{"head_dim": 96, "norm": "rmsnorm", "norm_eps": 1e-06, "rope_fraction": 1.0, "qk_norm": true, "parallel_block": false, "beta1": 0.9, "beta2": 0.98, "lr_head": 0.00605, "schedule": "wsd", "decay_shape": "sqrt", "final_lr_fraction": 0.05, "max_seq_len": 1024, "doc_mask": true, "train_tokens": 258200000}
MLP neurons of a small language model. Each row is named by its layer, matrix (down: output weights) and neuron, and shows model dimensions 64-159. Each number is 200 + 20 x the weight over its row's rms, rounded and kept within 0 to 999.
A block is one neuron, or neurons of one layer that tend to fire together. Before each block is what it responds to, as a language model described it from the Wikipedia text at the highest values.

Description: Adjective word endings. Final pieces that complete adjectives, or whole short adjectives, before a noun or -ly, as in cle-ar, hu-ge, high, free.
L21.down697,209,225,190,174,209,219,210,172,190,187,204,234,210,191,200,205,220,191,182,168,208,213,168,228,188,208,190,207,167,192,189,211,188,223,175,205,225,205,206,204,224,185,189,219,219,152,215,261,218,184,167,222,165,214,200,178,215,204,190,191,217,210,218,184,226,212,212,149,189,199,183,188,185,196,183,149,229,219,158,208,224,220,174,170,190,171,195,225,178,173,197,204,196,214,221,194
L21.down708,199,186,188,197,209,173,203,207,189,214,179,228,199,222,171,173,200,186,188,209,190,215,174,196,205,173,188,198,211,203,206,194,221,222,202,195,158,178,218,179,188,210,191,190,190,199,189,244,192,183,179,218,176,219,207,219,172,198,216,194,186,205,209,200,207,208,168,180,217,174,197,219,213,194,164,208,201,186,176,171,222,226,197,156,215,163,185,171,131,214,186,189,215,180,173,179

Description: Word starts after "the". Fires on "and" linking paired modifiers (first and only, 19th and 20th, positive and negative) and on word-start fragments after "the", like ho(spital), re(volution).
L13.down73,199,229,187,232,216,210,180,225,211,207,207,219,173,186,202,174,193,167,192,211,220,208,181,159,181,206,198,200,221,175,219,198,231,222,211,198,217,203,207,215,200,197,211,246,198,225,205,177,162,198,164,197,204,201,178,208,191,198,202,232,190,221,204,217,170,214,208,176,228,265,199,223,188,216,202,215,216,185,185,211,199,218,178,190,174,192,201,212,199,208,216,206,176,229,222,199
L13.down180,190,188,204,242,245,159,212,187,222,222,165,188,222,213,187,222,175,211,142,192,196,215,216,218,185,199,203,229,187,195,176,162,195,175,225,195,199,172,181,188,198,201,203,208,182,228,182,213,201,211,222,228,148,224,161,180,238,186,198,220,238,202,173,198,165,192,167,174,229,181,225,212,210,193,223,238,192,208,235,232,196,185,195,197,230,199,180,170,199,210,214,219,194,177,222,206
L13.down288,208,188,228,205,185,180,205,214,227,213,156,197,185,220,236,194,232,212,201,198,219,168,192,185,182,204,157,214,195,177,179,191,183,200,193,266,207,230,222,187,225,175,238,212,171,222,163,209,242,181,202,183,163,186,190,220,188,187,191,169,176,206,219,207,183,205,220,180,203,198,198,239,230,220,217,197,165,210,193,161,188,202,204,212,194,203,229,195,209,203,190,216,177,202,200,191
L13.down339,204,197,193,189,240,173,186,202,188,227,190,195,218,165,199,200,224,214,195,226,150,181,190,193,207,247,183,180,192,176,174,216,170,192,178,234,203,172,219,212,223,194,194,199,191,224,182,224,205,204,207,192,219,205,175,217,228,209,215,193,194,202,196,194,200,202,166,199,236,174,203,189,206,192,218,214,195,157,187,192,150,231,187,185,169,198,208,195,183,179,173,187,192,189,233,183
L13.down558,211,200,211,208,195,213,201,206,203,216,168,225,202,242,230,198,255,199,187,182,208,206,204,192,202,197,193,199,187,211,170,199,218,157,182,215,189,221,219,257,156,182,207,191,215,185,194,242,214,179,181,173,171,164,224,179,193,200,196,207,191,184,232,189,190,197,176,216,193,192,174,177,224,180,154,170,182,169,194,195,220,196,187,224,224,207,197,215,194,214,198,187,228,247,217,225
L13.down616,223,195,139,204,228,192,203,177,207,190,190,193,214,213,228,217,212,199,180,175,219,224,213,220,238,204,160,209,198,221,193,214,189,212,173,202,186,203,199,211,207,217,223,200,187,188,236,203,191,210,191,242,197,213,216,199,232,225,203,213,215,218,178,190,219,214,160,197,184,173,209,206,214,189,219,158,194,198,181,207,185,195,204,176,212,187,181,222,165,253,222,175,205,209,167,200
L13.down701,201,192,197,249,194,226,187,227,248,251,207,198,199,198,214,196,192,209,191,217,174,208,190,195,157,187,183,216,210,223,162,205,180,201,204,201,209,232,201,173,185,188,192,190,222,199,194,186,201,220,200,209,213,219,224,168,194,201,172,164,213,185,211,213,198,209,195,207,188,188,234,179,150,224,190,207,203,192,193,237,172,209,193,188,216,210,202,173,202,205,191,204,192,212,160,217
L13.down705,216,196,183,229,221,203,191,200,220,187,240,160,177,213,187,206,234,241,200,187,197,175,200,196,228,196,168,200,200,180,217,196,227,204,217,192,180,209,224,182,180,174,171,174,220,199,208,181,185,191,212,218,201,176,209,184,208,190,162,223,212,189,221,185,208,216,205,190,152,204,221,199,170,249,176,185,205,197,211,209,226,201,148,162,195,212,191,225,214,225,194,201,163,194,198,227

Description: Possessive determiners. Possessives introducing a noun phrase, mostly his (also its, their, 's, the), often after a preposition in biographies, as in "for his commitment".
L21.down95,175,178,243,223,180,216,211,188,192,213,190,221,185,206,218,195,186,205,218,176,178,193,204,181,187,194,201,174,197,225,195,203,180,216,179,194,181,187,197,192,209,231,238,238,246,199,178,200,212,213,201,243,174,197,202,164,202,203,221,224,187,162,216,174,184,185,190,219,202,195,192,210,246,214,153,198,228,198,215,228,215,190,188,183,185,181,176,213,222,148,219,187,226,208,164,185
L21.down221,207,205,207,185,224,210,211,201,221,220,150,200,179,180,201,223,177,175,197,181,200,231,199,231,190,206,219,156,188,196,210,171,189,206,197,208,194,213,220,204,213,212,195,205,217,182,246,182,218,186,218,211,168,219,180,205,215,203,218,210,183,225,207,187,188,198,201,190,193,213,182,211,194,188,161,199,182,211,187,204,198,208,185,181,176,195,238,220,218,212,212,201,179,236,207,209

Description: Possessive pronouns. Mostly possessive pronouns (his, its, her, their) mid-sentence after a verb or preposition, as in "won its first", "at his death"; also scattered mid-name word pieces.
L13.down50,229,192,202,206,183,201,178,208,205,205,179,172,192,193,174,184,198,164,233,222,219,137,206,188,218,213,202,182,251,211,184,217,193,191,178,190,192,207,187,179,201,200,207,227,186,191,219,167,218,181,228,169,196,179,208,205,226,201,203,203,185,196,217,210,230,171,167,223,217,173,186,205,220,196,146,224,200,219,215,200,170,222,196,230,212,193,211,188,190,195,195,193,211,224,240,196
L13.down135,204,217,193,168,194,181,226,216,211,172,169,190,173,172,202,205,215,212,184,214,151,168,183,182,192,205,169,197,208,220,239,201,163,236,156,196,199,226,182,225,213,185,176,211,217,163,185,179,202,207,173,208,192,179,204,194,178,226,183,195,209,210,211,198,216,174,215,198,188,213,201,187,237,183,240,234,197,207,226,210,207,205,207,179,195,223,214,173,232,200,203,217,202,217,197,229
L13.down184,181,169,196,186,194,199,177,224,191,191,166,219,215,163,185,182,182,209,177,200,220,185,216,213,196,209,201,183,206,209,197,201,181,198,204,233,216,217,188,223,195,193,227,218,199,200,169,181,202,196,159,202,202,197,230,225,230,194,184,207,236,197,189,160,180,199,205,222,189,197,217,233,228,186,230,195,194,205,201,197,234,176,207,221,203,186,205,176,222,190,222,184,221,156,188,197
L13.down319,208,160,230,206,192,199,199,189,170,194,210,180,209,153,174,184,224,165,219,178,211,222,207,222,205,205,190,190,180,213,195,167,173,214,191,200,212,180,215,250,191,211,180,202,189,199,203,182,173,183,192,195,185,193,189,216,225,201,237,167,186,239,229,168,201,183,206,215,166,152,191,164,219,197,206,200,220,215,195,209,181,202,170,190,210,183,217,195,183,205,211,190,220,195,202,156
L13.down391,173,197,209,170,209,173,159,192,214,206,200,210,214,204,159,227,237,220,173,206,187,239,218,193,195,176,209,229,204,205,209,215,216,204,190,206,202,199,191,206,196,207,166,231,186,177,206,197,216,188,198,190,184,178,227,204,236,196,194,203,201,209,222,201,191,223,215,197,190,183,229,186,179,214,173,183,180,209,218,185,188,191,225,193,207,190,241,188,210,229,145,152,193,190,203,220
L13.down431,214,168,230,214,207,183,174,238,167,233,193,197,229,220,227,213,160,196,167,217,220,194,162,177,203,228,196,186,216,198,158,220,179,184,194,203,215,204,201,195,184,227,186,202,198,168,188,223,208,215,200,182,224,223,188,191,225,191,222,205,192,199,184,203,165,208,179,187,209,192,199,230,235,206,164,193,172,216,214,234,185,266,222,199,189,199,224,235,204,200,180,198,226,199,177,157
L13.down486,203,222,225,205,257,202,201,208,219,231,201,199,203,184,207,185,172,183,179,241,177,208,218,184,185,195,229,174,234,188,193,204,200,169,195,183,179,180,186,212,192,175,185,167,159,211,178,207,203,193,192,210,209,223,194,204,183,165,231,237,198,222,208,195,186,187,187,219,214,227,198,176,227,178,194,165,198,189,190,184,210,210,183,191,202,191,196,198,231,187,228,200,166,227,184,190
L13.down627,226,196,191,196,215,219,176,197,195,206,177,198,188,206,224,225,216,166,257,220,197,212,235,197,190,207,224,182,205,158,151,178,183,176,193,211,164,229,225,193,203,211,210,217,205,218,190,178,179,213,192,183,195,216,173,204,224,195,199,218,206,203,197,226,235,211,219,219,180,178,189,228,214,187,178,183,183,206,167,214,202,166,221,223,229,200,200,177,203,235,183,202,197,219,219,203

Description: Word-final adjective fragments. Final or near-final pieces of split adjectives, participles and adverbs after is, was or been, such as realist-ic, noteworth-y, award-ed, insuffici-ent.
L17.down385,234,175,155,186,190,178,197,214,242,227,227,206,185,198,179,182,194,213,186,201,202,185,199,192,225,195,205,176,207,186,167,175,190,171,182,181,197,208,227,219,196,221,160,160,177,178,215,195,203,193,228,167,217,220,215,178,210,201,209,182,156,229,191,205,189,186,195,188,214,208,202,133,210,200,199,244,218,202,192,206,232,191,207,174,195,160,175,208,202,193,164,164,228,197,213,217
L17.down429,167,207,186,217,207,187,175,204,229,235,215,190,198,233,206,231,175,174,207,183,179,193,175,220,184,192,170,240,219,215,205,186,216,227,206,213,216,180,214,211,195,171,210,158,200,221,196,196,187,195,213,161,207,215,248,195,170,214,227,163,232,210,173,184,184,190,194,183,225,145,179,196,184,178,201,165,199,221,199,189,225,209,222,230,201,189,176,178,200,211,214,201,188,178,228,225
L17.down594,201,210,204,189,216,163,239,202,183,146,208,226,167,169,218,224,235,172,186,215,201,193,205,202,179,197,183,171,197,196,234,218,188,183,200,185,186,196,218,230,193,179,223,203,181,205,200,218,172,208,215,251,185,207,203,187,209,187,198,197,219,178,188,191,197,216,215,221,233,171,202,214,195,185,163,203,176,205,202,196,210,223,192,186,209,205,230,210,209,226,203,191,225,176,195,216
L17.down671,190,200,204,186,172,206,211,186,219,234,189,211,162,186,188,198,196,189,209,202,202,211,187,246,167,198,208,214,187,198,195,220,201,222,188,222,184,220,205,213,209,201,177,200,180,178,196,198,198,213,176,166,228,204,205,194,204,166,212,238,201,253,190,163,238,185,214,215,193,209,208,179,197,216,235,216,220,211,195,195,240,176,218,221,225,209,178,203,211,163,225,193,229,174,165,179

Description: Pronouns for known referents. Personal pronouns (he, him, she, it) and relative who/which standing for an entity already named, mostly in biographies and plot summaries: "Dillon believes he", "kills him", "a woman who".
L17.down15,203,210,201,205,174,183,213,199,189,203,218,183,230,220,190,185,197,205,206,223,187,213,223,181,198,231,181,224,155,186,243,196,186,194,204,196,170,201,173,207,184,195,229,224,182,166,198,230,181,202,210,223,188,213,182,190,226,170,221,163,230,193,185,200,184,226,219,208,210,219,186,231,195,195,163,208,204,210,217,202,199,187,185,220,208,197,198,184,211,202,195,181,210,198,241,218
L17.down88,212,229,221,216,198,175,165,224,188,144,208,204,170,221,222,228,216,196,229,206,231,234,194,182,184,197,210,220,198,205,188,237,211,193,217,199,193,213,172,203,211,190,198,219,181,203,210,173,221,191,220,193,164,207,191,201,193,197,181,220,237,181,197,201,194,211,246,184,183,202,180,199,193,216,202,192,223,186,219,190,227,207,224,172,196,160,197,187,191,237,226,216,223,214,218,191
L17.down188,163,230,210,175,224,206,193,200,183,195,184,210,210,178,229,212,169,223,213,208,217,213,211,178,175,217,229,200,211,222,241,200,240,184,189,190,183,260,203,199,220,181,210,221,183,183,191,196,184,227,176,237,197,216,167,172,192,191,242,198,215,197,154,221,197,224,206,197,218,206,195,174,181,216,171,200,190,188,202,157,216,211,202,201,197,211,180,172,204,205,222,200,203,239,202,208
L17.down573,182,201,227,232,170,200,192,198,214,216,207,186,223,208,181,194,197,190,169,158,174,193,214,213,218,212,157,240,183,195,192,196,155,187,183,197,194,181,217,163,216,198,197,169,218,177,200,204,195,195,203,197,235,210,220,219,212,236,216,192,165,193,223,199,188,205,192,207,195,188,216,203,200,183,182,189,188,221,208,215,204,207,214,232,200,155,218,225,197,186,197,181,203,246,227,196

Description: Main verb after subject. Mostly the main verb right after a subject (often he/she) in biographies and stories, strongest on "went" in "went on to"; also was, began, came, gone, plus scattered mid-word pieces.
L13.down2,182,186,193,206,233,227,191,198,182,174,146,154,217,209,200,186,202,220,228,186,208,204,245,181,221,202,180,216,185,190,221,206,223,207,173,208,206,177,194,192,212,200,198,189,211,158,196,211,211,200,205,235,203,163,182,203,227,176,208,227,199,165,177,182,210,179,222,192,208,241,190,188,173,204,211,201,188,220,176,230,213,220,183,203,226,188,213,169,195,188,187,207,193,195,210,207
L13.down5,223,202,237,212,194,183,164,208,174,193,188,215,173,188,176,225,194,203,214,202,213,219,212,167,211,210,189,208,200,175,190,206,179,215,233,185,189,161,189,201,205,224,164,201,178,180,187,197,226,167,205,160,216,204,226,168,199,184,223,205,196,207,202,199,198,182,197,177,194,198,190,168,169,146,227,235,223,187,174,209,237,201,189,191,201,186,202,176,204,224,179,184,218,196,206,191
L13.down22,188,183,230,176,197,198,197,180,209,191,159,211,182,190,182,169,199,202,216,223,214,235,193,182,197,242,199,215,185,232,196,202,213,184,198,237,162,220,183,205,181,204,202,192,189,208,210,231,207,180,197,204,217,201,198,219,203,180,245,198,193,201,222,203,185,244,194,181,169,191,188,204,200,224,215,212,204,214,218,189,180,194,158,222,204,167,233,193,210,197,204,222,240,225,216,205
L13.down376,191,197,227,210,193,150,221,197,206,205,179,223,195,186,235,245,191,184,177,176,189,174,234,148,224,202,181,228,203,214,215,215,192,219,190,213,203,194,197,224,220,203,178,177,206,205,215,203,212,168,226,218,161,185,192,180,158,165,214,204,227,170,199,212,188,205,208,178,179,201,178,209,205,213,128,201,174,202,210,220,209,184,187,174,237,150,207,189,195,178,209,176,221,251,176,232
L13.down588,197,228,196,175,164,215,187,189,228,230,181,194,216,206,210,211,219,187,202,188,224,200,189,189,216,209,217,229,184,158,205,208,197,192,201,199,224,180,200,230,180,217,202,226,153,184,197,171,221,226,167,222,214,188,230,219,218,187,189,210,187,210,247,242,212,190,251,200,188,187,231,240,215,198,207,188,214,184,174,192,187,204,186,206,150,161,201,197,252,182,211,201,191,198,189,222
L13.down593,225,214,197,197,170,239,252,190,223,194,229,193,196,202,196,178,172,178,216,206,212,168,198,184,232,223,156,190,231,200,219,207,222,164,185,188,200,194,199,208,253,224,218,167,177,203,215,197,199,234,207,209,210,211,226,195,201,203,200,194,207,173,184,199,190,235,224,209,178,160,203,213,172,164,175,188,191,196,216,217,193,164,229,212,167,228,192,198,166,194,214,187,156,160,222,193
L13.down618,183,182,208,187,192,229,210,183,199,214,171,166,177,175,199,195,207,168,212,241,177,205,225,185,213,164,209,191,184,210,171,186,241,206,213,162,185,179,207,148,189,217,224,186,203,203,194,169,195,183,201,224,204,193,180,182,214,177,227,178,189,213,195,194,166,186,233,221,204,213,204,191,205,204,212,215,175,206,190,221,204,181,201,221,171,193,240,196,201,216,209,196,197,214,195,198
L13.down740,217,180,216,178,204,211,208,178,196,180,192,198,194,214,225,194,210,240,190,188,206,199,189,204,213,182,215,241,175,219,174,192,236,218,165,138,168,203,176,199,215,170,195,202,200,198,241,224,209,184,196,218,190,213,238,198,191,207,226,214,190,228,187,164,191,182,214,253,178,221,212,209,207,183,211,174,191,178,182,201,194,193,181,209,203,196,206,248,207,217,216,176,209,224,220,177

Description: Modifier word endings. Fires on the token that completes a modifier before a noun, strongest on superlative suffixes like large-st and fast-est, also year-old, 12th-century, former, other, local.
L13.down4,200,189,209,180,190,187,179,199,184,219,201,224,213,198,201,207,212,183,201,200,210,195,213,195,215,232,177,196,180,191,227,211,206,189,203,197,184,195,200,185,205,227,197,204,179,221,171,218,248,214,185,213,188,213,207,179,220,192,223,218,136,189,222,246,229,205,208,187,198,194,157,207,212,182,163,215,148,174,214,161,194,196,177,199,231,183,224,204,192,205,219,210,193,226,195,205
L13.down46,220,201,233,224,209,203,172,206,188,174,185,191,182,214,204,196,232,195,216,194,182,178,237,154,243,219,173,212,209,203,161,194,203,194,198,205,187,185,199,159,204,195,176,203,199,190,176,205,185,182,215,215,193,218,206,205,208,181,210,200,226,201,212,181,170,194,194,189,196,200,180,237,200,200,207,209,193,192,213,209,154,213,221,201,162,202,215,207,184,191,220,189,223,223,200,213
L13.down110,210,202,199,223,165,215,195,171,192,212,201,247,211,188,169,210,189,209,191,238,222,217,213,155,237,211,200,198,224,188,223,229,218,205,202,205,208,200,207,214,199,219,198,217,201,181,202,179,191,172,171,166,179,198,179,177,217,185,209,188,210,219,235,220,166,239,243,173,205,167,231,201,190,172,173,185,193,173,200,196,221,169,219,186,188,182,189,184,183,186,228,222,187,175,190,208
L13.down303,187,186,185,198,210,210,181,215,208,163,199,200,172,195,194,206,203,187,215,186,193,162,215,229,195,212,164,249,221,190,179,206,194,197,209,216,165,229,175,201,198,241,245,194,190,186,221,203,169,163,183,185,195,178,184,194,193,186,200,200,183,162,155,232,186,190,211,178,194,183,193,255,187,200,111,177,184,214,188,209,220,208,204,196,192,206,228,187,202,193,195,170,221,210,228,173
L13.down382,198,213,193,220,212,200,178,228,197,248,218,183,208,155,169,221,162,225,184,208,199,175,190,227,198,206,209,236,196,212,204,257,174,160,202,168,202,193,179,199,198,217,202,186,218,193,198,171,203,236,234,208,206,220,192,187,205,205,216,208,197,208,172,221,214,182,214,195,194,183,195,153,194,185,195,217,159,212,168,215,174,203,196,160,191,212,185,170,187,239,205,214,196,227,186,171
L13.down416,171,209,187,200,222,220,213,246,194,189,165,204,206,137,186,190,165,211,226,183,233,172,193,220,185,198,209,222,201,237,206,210,229,194,228,216,193,206,174,189,185,187,226,217,206,192,201,199,185,213,167,183,205,203,187,217,209,218,228,186,188,225,198,206,210,170,185,213,176,195,191,204,222,195,174,197,173,207,208,217,181,208,234,213,220,209,250,200,223,222,235,186,206,213,201,167
L13.down493,215,192,231,211,204,182,236,182,190,172,179,221,205,183,224,168,212,182,220,199,195,181,196,200,195,183,204,176,200,211,202,163,189,189,214,225,196,204,223,193,142,193,200,163,168,198,203,214,148,191,204,183,153,189,176,203,214,165,211,217,155,176,213,219,201,264,188,189,222,204,190,204,233,217,190,190,199,187,204,225,192,198,202,199,187,213,221,215,203,200,205,206,201,220,227,225
L13.down562,170,221,189,215,198,201,242,170,185,226,217,246,208,176,183,164,179,193,217,203,188,207,208,208,187,233,193,215,185,184,213,188,243,211,184,177,182,196,183,197,213,198,207,209,178,216,197,212,188,212,172,173,182,163,192,206,218,169,197,182,201,177,192,212,222,263,230,183,232,188,191,191,205,203,194,196,221,193,195,224,218,186,173,178,230,185,227,197,242,199,189,223,221,176,188,185

Description: Partitive "of" after quantifiers. Mostly "of" after a quantity word opening a partitive, as in one of, some of, each of, the majority of; also scattered mid-word fragments.
L17.down309,172,215,155,218,175,188,186,211,206,226,193,194,176,217,200,199,210,202,198,206,183,210,224,167,232,167,194,230,221,177,194,155,176,190,214,190,230,195,212,224,214,191,170,187,230,197,171,199,193,195,189,189,188,230,212,200,191,193,222,211,215,131,188,216,221,198,220,179,191,170,222,172,206,176,191,214,189,216,185,210,179,235,214,195,174,205,211,201,215,177,193,181,176,205,195,190
L17.down576,184,165,206,204,186,210,194,194,176,226,175,184,214,188,205,184,169,237,213,217,198,213,180,247,205,200,236,191,226,198,222,196,187,198,185,214,186,206,209,171,218,174,182,208,215,201,212,203,158,227,197,189,177,204,201,197,205,204,212,203,200,182,243,240,209,181,207,182,171,175,221,217,216,219,184,193,215,154,188,200,196,193,210,217,202,190,206,156,214,231,211,153,178,230,214,173
L17.down605,245,179,219,183,165,209,207,201,207,215,206,194,191,183,226,254,210,191,171,230,179,188,204,204,171,200,239,150,176,173,202,227,220,176,227,188,184,197,215,174,232,170,220,203,236,180,198,214,195,206,208,207,209,195,205,218,217,197,200,193,165,242,223,260,198,168,196,182,231,207,183,191,193,231,216,173,178,231,194,209,183,219,229,234,225,196,242,181,215,201,210,186,187,234,195,184
L17.down685,217,224,183,214,176,197,202,224,180,169,185,196,210,176,208,198,236,221,205,208,208,200,215,210,195,188,194,192,237,177,242,199,205,184,177,193,229,209,188,247,198,162,217,228,192,175,195,214,167,208,199,183,200,199,209,191,196,212,223,165,182,221,197,210,219,208,185,185,229,208,214,202,197,188,196,199,175,170,186,186,195,211,218,204,216,198,202,182,238,216,234,170,210,211,176,186

Description: Verb inflections, esp. take. Inflection pieces (-ed, -s, -ing) that complete main verbs in narrative prose, strongest for forms of take, as in ta-king into account, took place, took over.
L17.down14,207,163,219,193,190,213,220,198,226,202,220,216,206,235,156,257,181,188,180,180,213,189,199,216,218,182,199,216,201,189,179,176,185,187,218,179,192,201,185,181,193,204,165,190,205,199,204,197,201,230,208,183,199,189,257,200,216,215,165,197,227,206,151,228,196,205,213,228,187,185,247,179,219,216,205,177,185,229,213,170,184,170,186,190,214,205,212,194,202,203,185,210,172,217,188,191
L17.down116,170,197,212,170,233,205,204,208,195,164,179,224,180,194,170,209,200,211,196,226,207,187,194,183,209,220,206,164,247,167,193,199,180,193,189,243,192,173,181,192,210,215,226,210,207,182,162,218,215,206,203,190,204,198,241,173,196,215,205,196,190,199,180,209,180,198,208,193,208,141,187,202,186,210,108,213,194,196,197,190,191,215,188,201,187,198,233,183,186,207,184,181,208,206,217,190
L17.down186,210,199,236,177,213,221,193,191,207,211,244,226,191,190,185,226,177,195,206,192,190,161,219,201,210,208,189,217,214,208,185,185,204,201,185,203,178,222,201,222,230,181,204,186,186,170,243,180,197,209,211,176,200,177,195,199,234,208,178,193,219,156,212,210,204,227,203,204,195,171,213,209,190,212,144,208,151,208,231,196,177,172,213,195,197,167,160,199,239,194,215,183,177,205,178,203
L17.down513,233,205,179,186,179,211,194,193,156,197,190,213,222,163,213,197,193,207,220,216,196,181,182,205,182,238,175,199,202,212,225,229,158,209,202,206,175,229,188,193,207,194,208,196,238,200,191,215,182,163,217,160,183,180,196,202,225,196,209,193,201,219,217,217,204,230,192,188,161,213,225,240,206,196,210,185,180,184,215,224,228,221,202,200,196,185,234,196,180,209,218,201,204,193,173,206

Description: Predicting a noun head. Fires on the space or word piece just before an expected noun, strongest before "age", as in mar|ri|age, her|it|age, "the age", "the house", "common switch".
L21.down180,182,224,213,211,203,207,191,216,242,197,208,217,193,199,190,200,221,210,165,205,190,181,207,166,234,231,216,151,198,157,175,197,192,194,204,204,217,198,174,199,220,221,185,184,153,207,191,202,194,204,190,183,175,165,224,178,229,204,218,216,204,210,193,217,203,161,200,172,202,203,191,207,189,244,192,148,190,198,190,218,203,198,208,229,210,210,222,176,187,196,213,207,208,204,209,193
L21.down303,207,199,203,212,205,215,188,182,176,208,172,213,153,232,214,210,152,174,167,208,195,199,213,211,206,230,204,218,223,201,192,195,180,220,205,191,197,205,175,233,169,195,223,186,234,211,174,187,211,188,188,167,215,195,224,218,193,208,211,201,211,255,218,210,221,196,213,185,195,218,222,209,183,251,182,161,192,182,208,213,196,227,205,203,189,208,200,226,187,203,188,202,178,204,195,200

Description: Verb endings in narration. Final piece of a main verb following its subject in narrative or descriptive prose, such as -ed, -s, -ing (devoured, embraces, moved).
L21.down38,201,191,207,190,208,224,187,196,178,179,190,172,191,168,210,226,173,207,176,214,222,252,181,166,164,192,217,200,194,176,220,204,183,191,205,201,204,182,188,222,221,180,210,190,219,194,132,199,233,225,202,197,207,171,230,193,196,211,241,214,214,185,184,188,204,199,247,209,210,199,194,176,210,173,153,191,209,212,230,194,203,195,194,223,202,226,191,215,216,232,169,215,223,203,201,184
L21.down317,179,200,157,222,186,203,187,180,207,218,204,169,213,185,180,178,212,188,197,200,222,185,185,201,214,199,190,188,210,214,188,223,189,212,199,203,206,202,220,191,215,211,224,210,204,182,187,200,178,209,214,159,188,198,212,206,212,209,201,161,208,204,212,167,214,199,187,189,181,195,205,209,193,194,62,200,191,199,204,226,192,227,209,204,197,209,221,226,193,183,228,185,207,219,182,192